Weights of a small transformer language model.
Size: 8 layers, 9 heads of 64 (1 for keys and values), MLP 2304 SwiGLU, vocabulary 13250, 53.1M parameters.
Architecture: RMSNorm before each block, no biases in attention or MLP, normalized queries and keys.
Training: 1125M tokens, 8584 steps.
MLP neurons of a small language model. Each row is named by its layer, matrix (gate and up: input weights; down: output weights) and neuron, and shows model dimensions 176-271. Each number is 128 + 32 x the weight over its row's rms, rounded and kept within 0 to 255. Numbers have three digits each. A neuron's up and down rows have the sign that makes its largest values positive.
After each neuron's rows, "raises" lists the tokens whose logits its output raises most directly, leaving later layers aside.

L5.gate1503:141096113183160101128131129123125114139074174122139131081128159048123144186111080145181107138157053119170140113090125128093092067110106124123068094142134183113112203130145114091185177170140106116208128180132127149128127152105158107125141123159125130181124119126086127097092157137134137130
L5.up1503:099195157152092121150152120126187152114183204122140153163170136143076138128126138123073158090106102143120112152106135077118111134139104140083109102111115135182125116066151081137108155115080152148146132157147190089155140212129120128117120160133141143105101119146127085119103109137117133164
L5.down1503:091121125150146095055114131140114097149115143090134110099124106111080111126059113190136133167173096128098106066132183159093091090169089136158104136161144147137119179167155150140148197185194122142136131115061065168154142130155075080081156114156121118116122071167114137053107176116147144130
raises: " to", " To", "het", "ities", "hes"

L5.gate222:117144091136086121143154158143063145111119106169158114151161122118146194161097095139109098126105183135108198146123123136088078177111081067154164175097111102177112204116212172093175140158147140128115111120083128109139152117186132169129132087099098144170123139142126125182140102107165188118
L5.up222:107125162146084140096118072111165121163164137143154177103140172118161117153116149129145112111128084145141173167173054114134116175152120215151194176105087097101116119089204162125149096171161111159131143078191158117112045140160140137159131113117036084135112129126153118163092076097166130080
L5.down222:117098104119090125101067117088144116154173108130146128135163118148099196055143119085158039133077119060119129128104158133111110104125080084118111101111151132064176154136130097193134133156150134100117143124121122119145150145127157104138084141114178085109151128052145119121126069090155141188
raises: " director", " president", " Director", " member", " professor"

L5.gate1062:116117121178171127123117098137121108093128166173210130107171153168116135127169141156157122134139095087088078127066155150134131123169149096144077072061130122141214147174119077115078173158073089157138112070101176168140144129152114132143163159108111173133119114166080159129135117203116122109
L5.up1062:151181133116208091117104093098124119125098118080172130089115130155119162100096189147133094180202096140142140073133101129146151122119203099103134144109125122094155087163146119136111142147108106123157121098150101154144162104126136123133149143155100156137151060043135118093171143161156168167
L5.down1062:077137170127151109106084115118150141144130154130196117136141117125166160105128145140165127170180117096117134096097103145120109137167133077137115095131133080106081109131136148159068133100114135133156146130088122082118139101134086112093170181111047105133145127073103148169135110194181133182
raises: "z", "zy", "zi", "ze", "ław"

L5.gate153:139101132131164137116099087095131140076118109113143141150167095063133145132127133145106084123103137100118148134134091096183070166103124130147098136092155084103128079156171110171079079066190161159115123065124103147120180095097133198113082096092122126135121133111125154119097112165110125120
L5.up153:155162127103079101078058073099125161099106094163146173157111162097122094162133134168072170088182106104095083123137128190131123164189123117114127099078205109115111143119089154127115157074136167118130141134151087108106159122073161130087133089116119111162100199161184125178134136083178076067
L5.down153:132128058196139112171109126100029102109149157190072100085142137179155088096109156163142141130173143053121152130097088075150143115118194125116116136108172125124041094108071103138036136123221171124099127107145103170129105140105123141155160109159109166092149103154205154141105112118169121170
raises: "ires", "eenth", "ress", "ire", "ings"

L5.gate282:138080136116083182161091164129088144131113124129112088143152112108101084188149140163166111122093162136106149090138089093106059140161069153120136116162085068136183112078119173154160172118150100102148145208124131152133125174167171188143174087147099155101144131109136106106110112104124156103
L5.up282:121115113121127139157158171119125157076089162144160185098160175127133126082107098170128098141073073187117127138160085110149130144105090104117104080126099092170126104191154173127248082131157148165136133150140101118120114071089126136141107153114137128086097157200180139094166170113099147134
L5.down282:164161147101084179066184149094143120122144121122063109132161159131158098055146140096159136137092066123120148098172105102123096103139107130147135100114127112115150136126143161100164026084085136163102161085057128096120142122122092183098113175163112136106159127102140145160123134108185071095
raises: "e", "per", "ei", "pha", "por"

L5.gate1256:147140137147110127059094102134144145181117149139107137096066196134130079138110169180059149112126168138132115085114148110143172110144096132144135117099141093103144176124108139151115124128102165127074133149154145122153083116143087137135107086142115174089137059161134202135126166124174103163
L5.up1256:163169103165142171131159144063128106132113120140137125079105175127111144157106111142139090117186121082137168182096080152133146121115126124124123126102132045099161133161163196161201070159121164178065145080170100120078139153180171131098149129137122156095165142155145121131154144148079192106
L5.down1256:190095156155094116137148135134108172152143096081102078186112169100213108166108188118150093128105085152136124143131154094129120139092102088196095158130111163104097122122163143128165166078167088165096127173156168144132077091189188114145117113109185152148125125169150122160078147109130100125
raises: " stating", " saying", " said", " stated", " describing"

L5.gate2082:132072131096166161158181113137096158129096153096144152086135080168135120136102137142112116120181135116141101155167122081179134113150198116072174104127057180122152126144194113078130098071160096136136201124093164151101119141123123140076108155097092105124172147162100127107123154210141124089
L5.up2082:133126160122126142109097169183119142089117184135094131119118122183116141125132083094157106123101134111108125108140174081074163090078162158096162156114127121108116173182143144137105053093157083150148102162124113111138055102157126104114155092052122170138119145138129126105123081118128108104
L5.down2082:060111127104144156120116157148091150067146088139153139134202136096146129085132117101122125189133155167054068126129150115107166073134115156164149104143150155091154143164136110113141070197094143120123137154090130153145118118156100109115092096119115068087146155154033107133119178073101153148
raises: "ide", "ista", "ison", "ist", "ices"

L5.gate178:082161157148119081200160069114040128116090099107117124099171095129176122162161107123076183128115138090119098203148121172146152142099137121169122091126127192152169110112165150102136156105130107075133116152109138165164126101131106076084138072136158124127116119106171115140123117114161107139
L5.up178:077101101118084147054039128125119091072127144110107140134185050078189147170099134084143086159129176122062129154122126138141091133119099090102095140151105146153122165172121105126143119159084152113155133108113145185163133096127143079107203147108113117099107116117157091121159132108155182160
L5.down178:157180175082097064117114118169117141116148159084166163111130140195196175167121162148161115123138152134095188059112113143060086146120149105103107132058161120122144111106160095137100132109103091118130111153153144094123153039117144160203145098144093113140130108171150135139161148143064111138
raises: "ial", "ially", "ious", "oa", "ium"

L5.gate1911:154145154115110094107114133124074159216122173203153159170107152162121138116115124084120086134129106104094172144128135049146115173122123144175109109112135137124129188125113113195109161190101137158163109111181148110127089135125152184118077089105122091129181099145110082112092130103154157147
L5.up1911:145094154094109138139137119176132137103103089121122179106133057133110095157211169179091171130135155117148134119134079157122126155147152073172130121101115139140198148158052103117172161098114129090149104103064150213162105086138110153149122116104107121108160125108126116077147105105164099082
L5.down1911:148115081118138092147101141177098158054052143131118091136139120088093151133156118115057083183101165135151105174088105102167153144118182136132100106065142183128124208182155201171039167142134151133138134151172163075124129090127074155148051128138141099105152138135116108149132085079158123091
raises: "aux", "ff", "va", "ira", "xt"

L5.gate771:111057109129152103157179118148135106065191116109121140142112111118121153056190132158098168135148083124095162175121179166170082090098144153189169126185177160077134184162095135127130100129114148101115107166142170141106164177150082069140123123161109132118190118070098142180158148130133137138
L5.up771:123113126118139080092178183132156141053189153168116116171097121093162078130141185140163102073099185140076127158176120109174102160161146145118142161151146117103072102088127146166077064252044086152158187156136136110156109110149127167103191146077110087148130105167097144157087155108081139197
L5.down771:098169134105162088118118099113127108137151183099190095181050088114133127104136116149195145137099108152087155141216160117079090135119158085097150081179116133154120106089121114116151100166107122196160160130126079090114112137086126151130106100084158116173151101080083121038084121085099144119
raises: " the", "ify", " it", " its", " some"

L5.gate449:118130116113163158141189155052114176139149139196108076082118126156113108125148161185181119053124149187144156161157160159128144107152085167114084166158107079077107089116150150144091099186077141124126078148168156163146099134114116182102152142102105119085152116166151151069163119108083146126
L5.up449:117123124109097085170126083165142146086173093164113128126144178167118143101112127150191094091135097155116099110093183138097139116169131142106121081138178093117089109043158163085106090168077162122128161199120161136146095174100111141089122141120157086109144134174143084109197173153144086098
L5.down449:119126128128145141140039105116160101125184115126174120101165119131139176124108128080096111135142077130141112117108127132132169097106111073134102144080089098121052125088111117153125071123115145116149132099111109099094069153093161082130112151142147122109055139168129059093100151171171141090
raises: " emphas", " form", " create", "pped", " gain"

L5.gate660:130185116092115065172143130139093164124108169154080011101236133138142165122134179092127139105036099190139134128051120109126141111123054098190066156124136099119078092098130119068144108139115100181123138144154155190091145142104154121083149124127161099085111135181136152119138140101114107142
L5.up660:117191146169100146151190164180118157134168113019111135156116115121088132174135073103147153193074138108102097155192192123124092118115085133171090130110153148161107094104090116093134141153149106115097102200129084128112137093099183092125138167109123094134152145115123132138125126111108149162
L5.down660:194089141182109128098111057106139086117140158060136112152094172064166165104126184127086096149097144166122165141155165135116139161120148098124074114107125141166171111144139100153120109108141142098126116096153152143183188163096163120175118183160121121166103084146139132073136075137120121106
raises: "ay", "een", "ayed", "ays", "ivers"

L5.gate715:073164152138043147127140185129140091181155130154141087071106169121086161102125124096081158128097141138159122114166107149102140116147120133092188129106149124112107105139126107130137137133098143096107114077112171129152159111161158098152131110089131169125073117125132103127104159089166143076
L5.up715:096098164138140110140105169127116104142124172128131127080100173143106089096118105110104149132132149190121134161168086196087094192123120122132152088132118116138125164124020076138172162123109162154104090150093100097134190140148120128146107123115100141112162087114140101133163131115171082100
L5.down715:177144062134145119103127080129145152127102121084105095198146050118196080070115146176115090172127135091114131124077188100179153099120140132107097111103093096113132150096153127094110172118121114125134159114132141147086101164103100107093166144143144115179133132124141148146167117117138174188
raises: " whom", "who", " who", " member", " living"

L5.gate995:172162191121098079096096146109196096147093133058110087136124089187148201131115090097185139094128069142145119150111145129133165108150124178143162108164103145095162106128182100061141084146153160142093068159126165114130129124098069141135129183080110081134157123073098184080134084107121146198
L5.up995:159105128064138089155150156103148177164136113071082164086142160191086101157131132101130072118140060126103177162139149086077141135136098108171108153182126108071142124141142164160110135111139154162131151115091138173133162106082073121175121147087127096131161144123070129097159155153122177150
L5.down995:115147163144141114107134123163184099113107111122134044065112074109175127148143128136121238144114127097110201164166155116119127146187149082076096146168161094118097107128130078138135186146166096130104109142112130174169197148080093135144160178143102131088121150150157171133092097159158078131
raises: "j", "ician", "ž", "í", "i"

L5.gate83:124098092170136157106183107205151090206104069090158114129115122062188130129136136130123173112151155084109166143078133167147133182152057135151179143152126132144125133090158126185111121104165161105156077219138117162154125098166089126128052156105145096091197114046135114140123130114104117148
L5.up83:149094122122189083131139088126134122089085158109117161104136088111234128155103151052120176124165109045147181106120163197155055143131172128100121104137150185081128118163141143162143137115144134135168151125113122120127157137210130139143092161149142093115099115118142176177167157165127113098
L5.down83:122071086090180225155057091145131091158076095077140079103163110137146154137174138093173186164088214088119163127136116137136096193107087146122190161077089090097110129113165085174109037117166106097149096142094110125116108118142085103139094159133099092122143129127110172176145142123118132117
raises: " |\n", " |", " |\n\n", "^{[", " •"

L5.gate1546:120122122175088188122121165108175120059120164091122117118052150088149126135133133147132069128139122176108172117129177107145092030159126132116069100131085151173094071087128074136147146134129142137165142146085095163081109117121145104089151119200097084144071120206142112119135106178174128125
L5.up1546:126124115161127114110131088130096122143115146201131124143157136087147123131109171207166100151184131141159136089146093106130140073178135171103129145127105167169118086138139059114109102175106083144158198048131115082138112141076107117139165105102089114094122108128146147096135136094116122175
L5.down1546:113159151126121097145122084143191164146126095112121168111150183103140084122129116054114131182109138124100113085114168089095128090108107103135082122085135104149056100090118139098142186125095143118141088133156123115096138147114089157112085102106156160111094200122094205129135117163131085117
raises: "ly", " about", "arily", "ately", "aries"

L5.gate1148:099138163108137120144166126122039183200158078154137133095128163151123172168114103154151217135119100082120169167108204145029157103131124123131094157067122193151202156105124226095204154152127077113113113099041122120093148160110145140102107150105131115182122072105098141160191111222168083108
L5.up1148:118161164118104119135133154154138152118115098132104117175109085136107060121133066141107136098150179096073152112137106223138107142083110093097126067187115127149122158139156123155079076196124118136104157141118090188076159167151158085103155125139152194081103105140098128116129110116116119193
L5.down1148:145117118091083129108127153115113139157121125097169102122214187116135171147149127130169096158136097117159184142133194123123163141138116121163140094062103127137088137157109153162115138105154159110119095109092134113143136201119137103141129088105157113113138138139110076097161135142206119116
raises: " than", " they", ",", " by", ".,"

L5.gate647:119120089117114106125125125209093164144064119141089114160070090103132123133163115144141109146171153163127090153065105142131147093188094141142139087118139094127133101139140139104099195113136167107105080151079151109140154094122094099097122053095135147129161120166023121128124190114162169130
L5.up647:094153164095108141131172115137166103086135142156181115063139171150142169100149105126148130123114065156141103165134131141107117149160130096157107079128156171137120119047147175137139133097091161086106113146115092163131086194075127096119131121082095130121113129118134099155135151096125124194
L5.down647:115100101099128102071161102127120124116086145110110178096095120100111109201114109136135126197142169117163129107108152119148112110147157174103112152097202137094100080147118113204164142106165129140098119145099090116137120071100070118133081074131111127123112155182140124122122124099151184095
raises: " to", " To", " toward", " towards", "To"

L5.gate1361:133093145122144133130071104170136148125083171110168130106150153162106196162149123124199136119156107124116142056124172067151148200143202125161129164139155098093166122169158143129114116111136188204154096144105119137135136135172115147173130160116070156148138122135132099145211134167134117168
L5.up1361:140109110097136089112136169132170122108046105068176106135154111159089118146142126102119080123160097096093104068115122147119114136095146119181159144164160080091158129134143148107161152159136075200148083106147127097094125128106073086147047121118097129143140112166092188072194180166098125132
L5.down1361:124130085114173081128150155200206114121125093139166090132157135145119138102115093187133141162153136166108148082071136176119084146061131112144108093141120114149099159133128100139125164117143118107139141114132108133080129083087157143112144081130138142106152120147182105120130195116137167150
raises: "ki", "isk", "yd", "ys", "ies"

L5.gate353:116181176195123110105133151153074082147137126130093156094160142171183110146105051142106120105158171139148171150117214084156097166151128158162089119132152132147122095117114118125139148178116118158058112098157150073076143146065107155108172119073140089127160137150125148132135125097131092116
L5.up353:123128061154133140129172166127067153181139114110144137109115097119096115131181074071108118086159191096141117116137208122098161214082158147116100159113155159117099136092119120179109103134119163132124140143086171129165138142137105114143137135127120106148181179161157116163163077156181103167
L5.down353:147085129170167051058127103151134159121094199106183104128084112071123116087185076140078171169139123105109092169124172118115117148117098119143101066109077127123123045138173159119110089151120091095071107128125060138111136151111140122139147097143128097104195157156135053117103063183149106133
raises: "ours", "ost", "ors", "oles", "ome"

L5.gate147:170191132086053110136131110113111154165132152124084147132036089122127132121093106124120147171120159180117166229139171098147104147118139071053154099193104196111183118134120165124146139103136139099107151134196159186139146114135114079115104151158105113159116172109103089111115142115069171142
L5.up147:102136127124131152106084125176094056139086123132137115178120143177139122103108130102169159116103161094142175130121183159117118128104086148147191126139076163087156125137148123129115149164041064079167142142079149142128105187155131146071082070073114111199141132077138104086156147169073197150
L5.down147:156160135130079132155095106126071086127201124097114129137140110119130164129113096111099096207135120170089118169158173128188144128082099089143087084139176062164154118137100163120145126079163180103120165098100142160146167102128146097173079171080103127132071083114100068086186090166063114152
raises: " she", " he", " him", " her", " it"

L5.gate799:031135157114098067166154140123084118128111123107157108159168103151123086110092051152123108185110137165109147108192105179125166088107154147101164169146131170101114196108109117170122075160132155086178114078142179064163130083152143105140115199089128079136151174112093141106144188192116142103
L5.up799:087070169145134148130131083106105072086111124229135122146124155156140074089165161137114168160159114191152123165140148121129181157153138100098132122126155169160108086158079111122146102112136085147071093114151157065118131110112123093089141110175054140131177126146120138141177130133127149154
L5.down799:133120142050170169109164140159090122202150139156086162155084088106143144131169163065138109116040159101174158073135105154203115111066123110152162120129085152138140146158093142111104126158107134133179194177156100088110125110169075112157115100124148159104124159114153152160126099126156068108
raises: "aine", "us", "lex", "ed", "alt"

L5.gate603:146099173113118065147110164157086127158137167128143159138139172124138129182138132149130134161171120087113189078095124134077136109096128138118146135120207127161106084195137170078088134136124057128150171160156172142122148100089097138101133149084101132118137158142146144116148207112083215106
L5.up603:119087124124175119122146068185140175118180080127177200123162123085184095140103142188160130055198132125124186125181138130183126138084156121095135122074074098142153133146140072130112119119186169142197160069159177138110141140155132129139139099116144146135099179147096112184197137147143160110
L5.down603:192098086092180136139110179115183053128107146142110111149111175133108126132073144108152100159100168034157164084102134101126154117128174090143180192111200097117102116146133154111130140168100106152104083123130137170134123107126095155096124069087135152159096101115140105130107133155163146101
raises: "ship", "ate", "cy", "hip", "ates"

L5.gate414:120166129112138120104127126110099175179186117120159192112133105147163118097136122144138119127183172155108149156117148083155189118159104166157163201173119096063140089199121061106171171174165138119104187134202147143136101149144127065093131114115120113146151125187164142074119189111144150190
L5.up414:110173196107159180174111074148177137163137053110123100072142129134110112130126120158071164180102127089150107118166102211160135092108104101161171168134161099110109073143137117108104116093158094155116077100103086161071067116194191159114149112123133135125099140079081137143133150169151153179
L5.down414:141158114096137082108099131084068159121114149107155120124087063110133089148161155127089148139187169116138177147061129088160186119146096194114151156113097087099112162196135117109183174149115170178078202121098126107181177172110103089095094122122154140150199136112120085109102168121125145163
raises: " army", " Corps", " military", " Army", " war"

L5.gate1944:125171158089107160096148156163174191204074085092128121139101082112096148148157131087098102057111133114110102154166171128180105169120122138086122160140139124123154167208129141127149149165074130131168118120133117113145105080087142132165156178181155126180077103122115139097131117114078172161
L5.up1944:132049104112195139131166152137169182138146170143171088127147158110076160139129093135174129087200151170079164102146171147094160137098141063172120112128124041156140149054123114149151146108136098131120102094121113099157104100140160117150082146118131159154119150135086115108142166110106133161
L5.down1944:148127133128133126174133130153117124116061144100124138195099176093138089151154123155185159098117146174091148119108105120164161146060126165119136092091099063094165107127108134103114089092143139100102119108136093113134131135094114113117135150096110060108141113130114146115126203138136119154
raises: "en", "ei", "ens", "ă", "ey"

L5.gate463:154149140145138132134127137120142124092128136064129149164135080112155143113115133154131153141170065118149139063144135128141132151132163072158144111079159224015136086149114173066176167109144139113136148117115187049101113165130078098165121189100097203170066069095146162149140120105103154125
L5.up463:167082161152208089130117137061173129119122114135209108118113080154176093157113129129162101106079196130112143085133138078125111156120141084097102187088089152088191117134124098105142146134170120097109124096101044107159172167066117119041152132154142127122082122122165118034145161149099110100
L5.down463:111151113117150140153114184100173086106135226115086103126157110123161093087141179123160176157138154172160156145116121113104119173118135115137091117113115130158176128108152130037152109136101167090162131146071103114078160119094093125142187075135171115187133097085105121133147144105127147123
raises: "rel", "rat", "lin", "up", "ova"

L5.gate197:089091191175111137112145143162087146076105145086182138119140134121127154121166112091140133177209155127097097125116104112116130099105124158139097137131091053136142141115124122165193152084098175137128152130051116135114137160069153110165053091168144121119138120125065137067111135109087138112
L5.up197:105092102057140148079083147139064153138124166114184078091101095160120161170089173090118171070169082121094110146080128100072122136142211170050139170195146168091113145097054116156125172075108114106078183070108121137134150121069125164166051118098105106128122109228123184080110119064132138179
L5.down197:103153125138061121101138133137131140134087112179054155152156166143179137119124117163090140184170167087156169170097151106099139148074167137171103135160188137132132195129150137147120201142130080102140112114154115033142126167074122127149172148080175116138112037117040091110104164139136118131
raises: "otype", "avia", "iform", "al", "alia"

L5.gate125:155143129125163109116143112189157126105126081121115061132178110133157163083151096117090154163083120179182200159119130095173139132087107083105102134152062117092112140133118134084106105141113146116143102157067119149161102027104069124134088095110155129187082127122155110157157185147111114055
L5.up125:128074147167076109099173144135145079089156144135132121082094073142167161131138199114109111195071138152173103154155165092129116104071115168070103176115095067109102144123090150095086100112113097094086111172144064141138167135073143155055135119099153136182096124141119106132086136129082132129
L5.down125:136112188146159201088094145130167062119145120120141136150075158184117100022134107177147080163145209184144154163106151146129127126105101153125153115127146111150167128172116134131125102113147149145196097069168145089067043169127126097132145147126134134165172125088088173101141189149161117208
raises: "s", "ny", "sch", "ios", "sp"

L5.gate820:119068098140104152125128115141069148077136092160117150098105134154144091174154116093126123149160133168143133151104058086117125093133145157125112164132077117184115106094167092130174136135138111133121112080149144145158118137118116237178124081131151093093106119130174152080087121135101153120
L5.up820:172102159108102119164161134118127111133154098137142126151173158133150126140111139107128201123088140106125125127085072101085133145124165067127190107133141136086111105157107149151151103110102107104141212111153134118034164106128120159086121097148081137168132199096177145095120104165149165151
L5.down820:110166142153157150093129113154121132186197147175126155107154167119146038184134089139177127131144152108126140128115096122119139131135110157114139125130083084079099087153163093107101101095198100087068167158152116136070156094119115125109155131133096200172067119080218194108105120119059139136
raises: "aries", "ary", "ar", " Sep", "arily"

L5.gate1946:141157132026130177145135140119093130100120149177122121130111175103174100149146143123167115133156160077111165172060130156113108154114168103173092144129160111100165142147080128160158130082125185158129083166083173117067143097155157148091133119223161074149110162102137109107105128119164137148
L5.up1946:124134143114149157131127108166207137151113112192177130120115120119095174141127087141176135117167146101110084083143163158116099128144157142094113154118130109155112059109161117081088129220178123133110156151118101097102078178159138148130079108116124095174112170113097107169045102156134128153
L5.down1946:098154088071100173050054150129184116088126155147099184140093167112152118130128093162144109140161071134144126118026089080160113083086149131145060068094126132165088129171125142158133141116208076158100130103112127150015118104161100153113128170191149128101141142140150144137078095134088133085
raises: " highway", " crossing", " Route", " route", " routes"

L5.gate686:127123162178186128181164076135119070103157151159181173136111146169121159167121095124166156094128130157118123128116146111074102174164143109161129126157131153093121103115114128147097125081223089085138111097165099084126129145139114133084152139124113132133168116180147166157145117147131142097
L5.up686:148139210124149099080148093171079139103140152120207182138148079126110122136144137156146134165144168143132133095164172136122131128146155083122083174147120098133119156076132171106096135110142077156140127136124127125142090150130073089165141156127104152127149153185151184160123132086155144129
L5.down686:119148120119115158115155201081145126166054031114058111102091147136149123088108172115075140076109111113089138133072056118159141133112144187082154131113138132120109122137110130127166137186068188100163113097104142135116127163135204135153146104143158110133099115062123035121105161144122104176
raises: " surface", "Construction", " roof", " walls", " vessels"

L5.gate79:116096167152149121173167149115161084075101165123122191082087120113180094123158210156119088145173101080174115123094147118155104163126150100123153106144165154111161096178177088160115095087151110160157126100107117114096126152099119100145099163144183082074162134144120090134103089069134116132
L5.up79:125125125166134104133136136117075087101106160137090157154150125130139191125192134130158124136126111095145194077170100145140185093106079156096089173131155147128188096198173153147107183107143152138126135133154171116150123161132179152127124096104163113062119095138112122132131107166103158130
L5.down79:074078124127171169124127185102163092144119186102144116127099064133148110108146092199108142164119107164151131167165145159087126119173116096100148135163122121185181189147088182170090109150194116136093129078120092137185078122093152185176143126145145088122118101100093129144149144082142096128
raises: "h", "ex", "aff", "ide", "un"

L5.gate519:112075136159079087134113137111049133136068124106110141116104156147144151097117115127130165112165085060152117142139127136069125105113090102151114096118172097149120149149120144105124179144162142110076102118143114120082155121108129120179155118132093167136126136112133147142173149174132122118
L5.up519:149155074079069059131133142089061117151087141127168109157112171178114164056100092133117201164155157066152114163108151125169137152114129107143120142120140173086149105160093145119078178162157072111066074128114115149169104147131097099118151136078159185100182165152128096125099154133103184133
L5.down519:139090083100059195133127116120125121147071167085126077128143133233110130134122151147154151130072194088116108147099111086111149151093138140118083101143130173151164130140138118194129126136153191114123101110115101122163149133083155115119179093122103143162112111136123128123112133090115175073
raises: " they", " she", " you", " he", " it"

L5.gate2282:173120136182131132145134140163167078139136157175137151094098149105119090107160093054124110159167050118151115104115163087113137103122169153093163149125138156113122148122128124170125131129109106176108165128069090118170158179092091121098168175093118074149121137097150083103109076167100171072
L5.up2282:110104136131179143095109099188153077076145117164132161146183142177159131141103120142113120162148164142099145140126141098128125136156161108139074149159074119123145142156117109156185139167081108197137187168100086114072138133085094124115139145144144140114142146112103068170122112124144136161
L5.down2282:055121166164153134153131160143129095198198184141107140158138153092131107144186209095109151110151085167116112096140148118167144104117196130120129124184118111110135146089157128144111145110127051134149220180059135071162173076100113117172187167182122126133060110085161162087153065128116177117
raises: "ction", "ctions", "ames", "it", "iti"

L5.gate1861:196120162121177122177130151153123127154083141077182119141134088098171058129160072131115145124165085202118168145098149124165175127180094086030139110095164111112115111150111198181159136122115139088169159095125128120098163134156106150064146131154112156138119124105119148169073168160160107107
L5.up1861:157112097146089178150153164119083085069093124149151142099096150106127134174121116099168114120141107152115084147102158135131115075143124121089114074155142162138113096101194115099138198122108140134073123173126102166118102156109137083089183169146149042094069133119094097127074085148112124144
L5.down1861:135138140122155106142162094143107119123097130093139160153100077107056139136120217159113169112119060121108096149165122138071120128185130088158132101145089113080166106100183098106131162157128139111190130117087179131123130125078091166153116110164081208130099140159129165131069023150136114167
raises: "it", "iti", "ities", "ges", "hes"

L5.gate1692:124137172128133145065155128142100135150099070158156070142062169152123157129092111127122166127139142164092113108099072079105107145146140155196082167094084164112105119069106121085147187164122092094139144088098134140120166127074111137144148100120154129132085081104115103075156144050131135151
L5.up1692:167092118077153109138157089134067144137201098068113107122114182094135128130070181121097122113071161106070132085131172162156109107197137115091104069182117154162109143129081171161167126093138111107104115118114103148146150134126133094110139106133142116173122169176130097163080149085121129088
L5.down1692:134162132140107115165094121112072133080129069161115134116143200161131122120166102093120141138127153121101163062096104158109128180082102127134129165182129137133159085127057108074072155143098132143072093220203162137100125125127111144076181190140167193118125173170093156080143117095123123127
raises: "ilit", "ét", "ys", "aking", "iles"